config.yaml
num_hidden_layers: 12
hidden_size: 160
num_attention_heads: 5
num_key_value_heads: 5
head_dim: 32
intermediate_size: 640
vocab_size: 1037
hidden_act: "relu"
norm: "layernorm"
norm_place: "pre"
norm_eps: 1e-05
positions: "learned"
qk_norm: false
attn_scale: 0.177
bias: "all"
tie_word_embeddings: true
parallel_block: false
init: "uniform"
init_std_qkv: 0.0535
init_std_o: 0.0535
init_std_up: 0.0535
init_std_down: 0.0535
optimizer: "adam_variant"
learning_rate: 0.00119
beta1: 0.9
weight_decay: 0.07
lr_head: 0.00582
warmup_steps: 369
schedule: "wsd"
decay_fraction: 0.738
decay_shape: "linear"
final_lr_fraction: 0.05
batch_tokens: [8192, 16384]
max_seq_len: 256
doc_mask: true
train_tokens: 109100000
max_steps: 9243
dataset: "wikipedia_en"
MLP neurons of a small language model. Each row is named by its layer, matrix (up: input weights; down: output weights) and neuron, and shows model dimensions 96-159. Each number is 128 + 32 x the weight over its row's rms, rounded and kept within 0 to 255.
Before each neuron's rows, "fires after" lists the tokens most often just before its 100 highest values on Wikipedia text that the model never trained on.

fires after: " h", " be", " m", ";", " A", " |"
L4.up543 [136 142 185  86 121 110  49 132 133 152 125 129 120 127 182 162 130 136 176  89 135 110 114 165 146 215  88  81 112 129 114  98 108 127 170  83  61 153 137  88 114 134 121 112 163 139 128  50 130 145 190 176 178 151 136 154  97 162 107 116 155 146 185 174]
L4.down543 [ 90 131 137 156  63  82 165 111 108 120 173 145 156 120  93 112  98 230 110 175  99 125 114 138  54 140  89 167 131 101 151 135 103 117 152 105 207 117 117 139 127 174 149 119  99 137 101 141 139 136 196 197  98 135  82 137 152 123 142 140 138 212 146 142]

fires after: " v", " E", " P", "E", " V", "P"
L6.up183 [125 180  84 138  68 122 129 112 143 179 103 143 160 174 107 129 142 173 159 108 126 120 102 165 112 115 159  33 140 178 145 119  87 149  92 164 124 109 127 123 161 149 133 130 156  91 145  85 184 155 126  84 105 106 143 114 114 124 165 153  86 111 119 109]
L6.down183 [139 184 139 151 127 123  82 165 120  95 165 145  85 128  47 166 117 119 142 130 171 132 161 134  89 156 157 116 117 133 155 109 125  89 104 100 123 134 131 154 111 106 153 139 151 104 134  65 197 136 153 120 129 116 130 182 111 143 151 142 129 122 146 157]

fires after: " t", " T", " cont", " d", "t", " in"
L6.up443 [138 124 163 113  94 179 126 145 137 126  72 141 110 160 174 108 123  97 159 160 105 115 122 158 135 111 133 139 119 132 144 162 104  71  85  81 210 114 171 131 145  79 105 169 134 130 114  95  82  94 147 126  99 123  62  90 122 150  99 178 159 198 149  74]
L6.down443 [115 137 104 164  80  90 128 122 133 115 131 139 130 122  73 157 134 125  79 135 167 155 175 170 133 242  92 168 109 149 140 130  99 148 136  96 104  74  31 135 117 159  42 115  89 170  71 153 144 138 151 111 142 126  66 171 141  94  99 105 126 133 133 111]

fires after: " p", " ar", " sub", " sec", " f", " pro"
L7.up220 [125 147 126 121 131 170 146 105  94  65 113 149 188 180  95  92 111 182 180 112  99 103 115  87  81 132 164 130 146 113 165  90 108 129  95 104 174 123  90 104 124 154 146 108 135 120  90  84 116  98  82 129  76 127 138 123 111 143 223 119 136  66 151 159]
L7.down220 [141 162 115 131  97 169 129 139 179 174  64 103 188  74  94  74 146  86 107 136 135 141 160 151 160  95 134  97 145 148 125 125 134  94 118  81 131 101 148 137 117 172 163 165 128 122  74 142 132 148 124 133 139 159 176 108 124 117 204 154  93  95 156 142]

fires after: " ", " A", "A", " e"
L6.up315 [148  91  97 181 166 168 126 162  87 182 133 164 115 124 115 140 181 116 126 151 136 132  35  83 144  77 129  92 128 136 143 150 132 163 144 150 115 160  94 118 113 134  97 134 186 131 163 138 129 174 109  69 118 110 136 114 146 141 124 106  63 206  67 118]
L6.down315 [124  96 137 145 159 119 143 133 189 120 185 156 173 133 125 159 114 173 112  97 126 103 154 158 162 136 147 121 161 193 121 167 112 136  58 158 159 112 157  99 104 142 182 159 109 133 104 160  92 130 150 111  90 120 150 109 154  79 144 115 135 145 146 130]

fires after: " ex", "c", " t", " s", "t"
L7.up79 [ 99  84 173 172  96 176 104 126 140  72 119 108 114 133 144 112 116 156 162 150 176 110 113 147  79 136 163 224  97 141 132 125 100 105 114  95 108 136  85 126 168 111 144  85 144 144  94  75  53 148 105  96 153 117 137 125 137 142 152 196 116 128 139  92]
L7.down79 [ 90 152 112 149 136 126 145 138 152 162 169 159 142 114 117 125 124 146  86 102 106  95 110  91 148 139  98 183  86 109 170 149  84 143 132 108 119 186  47 100 165  98  38 120 141  58 146 159  99 115 171 175 135  95 129 102  76 104 109 105 148 132 142 153]

fires after: " ", " E", " v", " m", " e", "p"
L7.up172 [112  96  82 170  79 140  82 133 161 121  93 143 159 200 147 145 172 103 169 141 132 113 120 149 108 153 126  82 166 176 191 101 100 129 100  65 130 165 120 138 172 122 162  68 139  93 163  90 114 187 163 128 105  92  98 188 148 189 136 113  77  92 102 116]
L7.down172 [120  83 134 125 172 125  66 132 124 153 195 134 109 140 129 115 101 148 149 139 228 133 191 145 155  90 128 139 151 126 155 109 115 142 168 133 118 153 185 155 110  86 100 132 128 112 116 135 139  91 131  90 118  80 169 142 135 158 187 157 132 177 108 147]

fires after: " /", " |", ";", "-"
L4.up24 [102 111 141 142 140 110 116 111 162 231 116 110 104 140 130 167 105 122 146  81 149 126 168 170 115 159 115   8 180 105 157 140 126 172 166  79 167 120 128  74  58 162  95  85 119 100 134 115 140 155 147 153 105 151 135 175 105 166 180 142 101  43  96 145]
L4.down24 [143 151 124 126 128 109 158 137 137 150 198 135 119  46  91 187 104 135 147 116 139  98 125 108  89 126 115 161  83 143  97  83  96 106 162 111 126 204  85 160  93 128 160 142 111 137 164 154 125 198 162 165 188 131 159 142 137 110 187 148 128  66 184 124]

fires after: "st", "ad", " ag", "b", "th"
L8.up108 [171 161 121 143 136 146 153 126 129 166 129  97 121  95 101 134  75 138 145  83 182  93 106 139  91  91 173  83  73 103  91 138 108 131 122 163 164 165 165  67 189  72 186  99 185 197 132  59  68 143 104 119 129 128 147 136 158 131 124 133 169 138 168  96]
L8.down108 [126 112  58 114  97 150 133  81  98 100 164 122 178 172 119  64 129 157 115 101 135 123 118 141 200 106 144 125 146  98  96 175 155 140 110 151 133 140 159 115 108 130 101  50 152 143 181 136 151 180 112 136 155 114 159  77 190 150 213  98 135  97 138 113]

fires after: " ad", " re", " d", " ", " Ad", " en"
L4.up178 [ 99 136 128 123 128 132  89 158 133 154 167  61  97 145 154 160 142 109 176 109 111 110  96 157  90 120 153  87 144 220 182 138  92 190  92  69 121 158 119  62 179  78 193  65 139 111 106  94  99 183 114 165 161 130 143 136 134 136 163 106  98  58 119 106]
L4.down178 [123 152 156 121 134 106 197 150 119 100 206 119 106 113 128 170  86 113  98  88 132 117  98 158 131 106 123 130 152 121 143  93 156 153 183 110 157 207 134 115 156 156 120 157 149  93 103 133 166 144  93  86 112 126 129 129 119 154 205 159 119  90 124 158]

fires after: " the", "c", " to", " a", " D", "e"
L5.up270 [164 150 151 171  92 177 114 129 138 172 135  17 140 110 181 115 143  99 127 112 115 104 186 170 133 125  95  81  71 131 123 123 139 152 119  86 121 114 115 124 133 119 117 149 154 158 145 174 156  65 128 150  66 107 133 182 104 175 177 171 102 174 109  66]
L5.down270 [138 107 106 119  66  80 178 164 130 155 130  55 108 142 142 141 172 147 100 119 136 112 174 136  86 212 136 126 116 106  97  57 135 160  79  90 144 111 138 169 145 161 174  86  80 129 133 187 107 170 101 113 173 157  96 127 149 116 184 116 143 109 169 130]

fires after: " ", " un", " e", " f", " n"
L7.up139 [168  93 103 164 142 106 139 145 118 140 116  89 139 108 138 132 149 114 166 148  97 110 118 150 100 102 109  31 164 158 128 120 122 184 202 180 103 148 131 146 178 123  99  86 188 131 129  73 162 187 131  93 108 158 175 129 134 137 196 147  89  93  49 143]
L7.down139 [100 115  94 162  68 125 112 115 174 182  75 138 156  79 148 165 124 129 130 123 108 131 152 133 149 123 116 142 114 117 149 168 136 109 119 110 107 141 165 120 112 187 162 146 103 104 182 173 160 191 185 131 157 117 147  96  84 127 129 121  47 109 144 153]

fires after: " d", " was", " were", "re", " in", " are"
L8.up206 [133 138 145 122  99 142 106 167 146 111  97  74 164 158 115 133 128  96 168 162 114 115 155 144 114 149 120  90 123 153 140 108  51  98 103 127 102 140  81  89 165  40  97  88 158 128 211 123 149 170 120 133  52 122 110 129 189 173 131 124 135  84 195 103]
L8.down206 [ 90 171 114 158 134 143 160 143 107 134 117 161 195  91 116  89 186 109 165 127 112 211 101 132 143 122  88 139 150 164 114 149 123  87 127 169  91  83  41 157 160 171 100 133 110 111  97 157 154 110 157 181 135 111 118 167 105 135 111 121 149 167 132 194]

fires after: "b", " Eng", "ep", "ip", "st", "ai"
L6.up2 [ 96 162 129  38 119 131  99 123 107 161  95 140 115 107  89 147 115 184 102 111  64 118 133 149 165  76 154  95 129 147 140 125 123 132 103 149 192 128 149 150 148 129 141 136 133 181 136 119  87 112 170 130 190 136 152 142 142 134 130 178 112 140 164  92]
L6.down2 [155 131  97  50 103 125 107 113 135 138 124 155 142 142 191 119 127 102 129  84 130 107 100 126  72 125  34 140 168 165 138 164 130 108 107 174 153 169 157 168 138  96 190 134 121 139 192 144 106 182 170 146 101 151 167  80  94 149 179 103 197 121 131 149]

fires after: " v", " ", " d", " pr", " V"
L6.up184 [126 111 122 168  88 121 125 193 122 146 116  86  40 149 118 144 155  73 159 145 119 123 106 125  96 133  98 129 185 146 103 148 117 161  86 101 164 151 132  71 167 104 156 153 153 148 146 118  67 223 158 155 143 113 124  88 165  92 171 148 127 101 112  71]
L6.down184 [126 116 103  84 138 164 140 138 101 144 135 171 166 104  84 116  27 212 106 108 130 113 111 124 139  83 103  95 117 127 148 105  94 147  96 143 133 103 169 137 113 183 161 124 193 214 171 178 158  94 110  69 113 118 188 145 114 108 215 134 119 157 103 154]

fires after: " A", " al", "m", "A", "em", "es"
L8.up426 [100  82 126 113 104 170 115 153 108 128 162 137  80 153 185 177 118  92 128 127 128 127 118  87  95 107  67 135 128 200 149 129 131 157 149 140  91 114 111  96 159 107  96 121 162 124 114 170 128 161  53  88  92 134 137  62 153 129 112  98 152 179  69 138]
L8.down426 [ 85 131 171 166 174 177 130 134 138 151 164 128 124 162 159 170 137  69 125 111 114 161 165 142 122 100 160 109 134 174 102 137 128 111 155 168  88 154  97 109 106 123 168 125 130  97  82 117 149 140 109 133 134 122 156 141  86 136  95 112 104 136 145 111]

fires after: " p", " S", "at", " P", "p", "P"
L8.up196 [159 120 114 167 116 169 188 159  90 105 122 105  97 140 131 108 164 131 123  84 132 121 181 200  89 146 113 180  70  35 164  99 125 159  99  70  61 112 128 142 139  70 102 132 137 107  44 100 151 133 151 114 110 102 118 162 141  87 100  88 161  90 124 112]
L8.down196 [112 135 144 128 153 121  87 140 172 119 186 116 134 129 158 109 102 107  81 106 132 124  83 142 122  95  96 113 116  74 123 147 155 119 149 169  93 125 170 103 144 139 134  74  88  73 165 173  88 133 179 130 159 106  79 153  96 144  68 158 113 120 116 140]

fires after: " U", " p", " a", " P", " E", " A"
L7.up117 [153 141 184 141  84 175 131 114  98 114 108 114 141 123 169  95 182 121 174 180 124  96 148 146  68 147 146  83 102  92 179 112 112 142  75 139  93 110  88 114 130  88 115 106 165  76 111  95 110 133 172 123  78  79 169 131 133 131 148  59 110  73 139 115]
L7.down117 [123  99 163 142 130 145 105 184 144 100  75 145 107 134 112 131 180  98 115 172 143 119 140 104 130 118 188 131 159 125 103  96 204  94 146 109 163 115 135 114 134 100 123 135 113 108 172 110 162 136 148 110 136 139 139 132 134 152  73  75 173 157 133  90]

fires after: " f", " v", " V", " P", "p"
L7.up611 [173 170 144 172 129 102  89 146 100 123 107 137 140 123  85 124 153 149 113 126 136 120 133 188  81 111 170  93 104 169 128 112 105 120  70 160 189  86 108 107 158 112 113 132 216  73 108  99 137 124 145 105  95 108 156 137 150 103 103  70 126  30  96  65]
L7.down611 [176 163 145 121 127 172 100 142 188 124 145 174 112 106 112 114 198  80 106 205 139 117 147 191  73  84  93 140 153 149 164 113  84 123 127 132 134 141 144 119 119 151 167 137 117 157 170 123 109  93 119 118 196 227 155 144 104 166 143 106 118 131 146 163]

fires after: " A", " E", " C", "A"
L6.up440 [133 147 164  74 144 144  90 119 117 164  97 146 162 176 159 152 135  87 120 191  74 139 134  85 147 104 134 122  96 107  76 100 105 134 127 184 117 181  83 145 112 135 145 133 162 173 131 165  50 138 176  82  51 101 136  92 160 123 110 108  58 138  77 107]
L6.down440 [108 122 177 122 136 123 177  95 186 140 141 168 146  81  95 124  97 118 134 146 115 130 106 198 121 129 163 108 136 140 108 104 156 150 117 100 168 116 146  89 111 107 104 185 140  55 214 166 180  86 109  90 140  40 152 161 124 104 120  75 164 126 131 141]

fires after: " d", " D", "if", "oc", " a"
L8.up100 [158 131 152 200 117 158  94 151  99 214 124  69 118 106 150  92  74 132 110 141 161 102 129 134 178 152 118 113  90 176  96 116 181 155 103 146 188  88 161 100 156 136 142 110 192 160 122 168 124 147 104 108  97 128 119 137 133 154 178 170 148 150 146  80]
L8.down100 [128 170 163 133  76 135 222 135 105 140 134 190 144 143 111 145 124  90 128 112 150 169 112 133 148 105 146 122 103 103 109  90 118  34 139  76 120 114 148 105 147 125 132  99  95 127 182 149  86 157 122 127 137 117 112  91 145 112 137 180 110 159 114 114]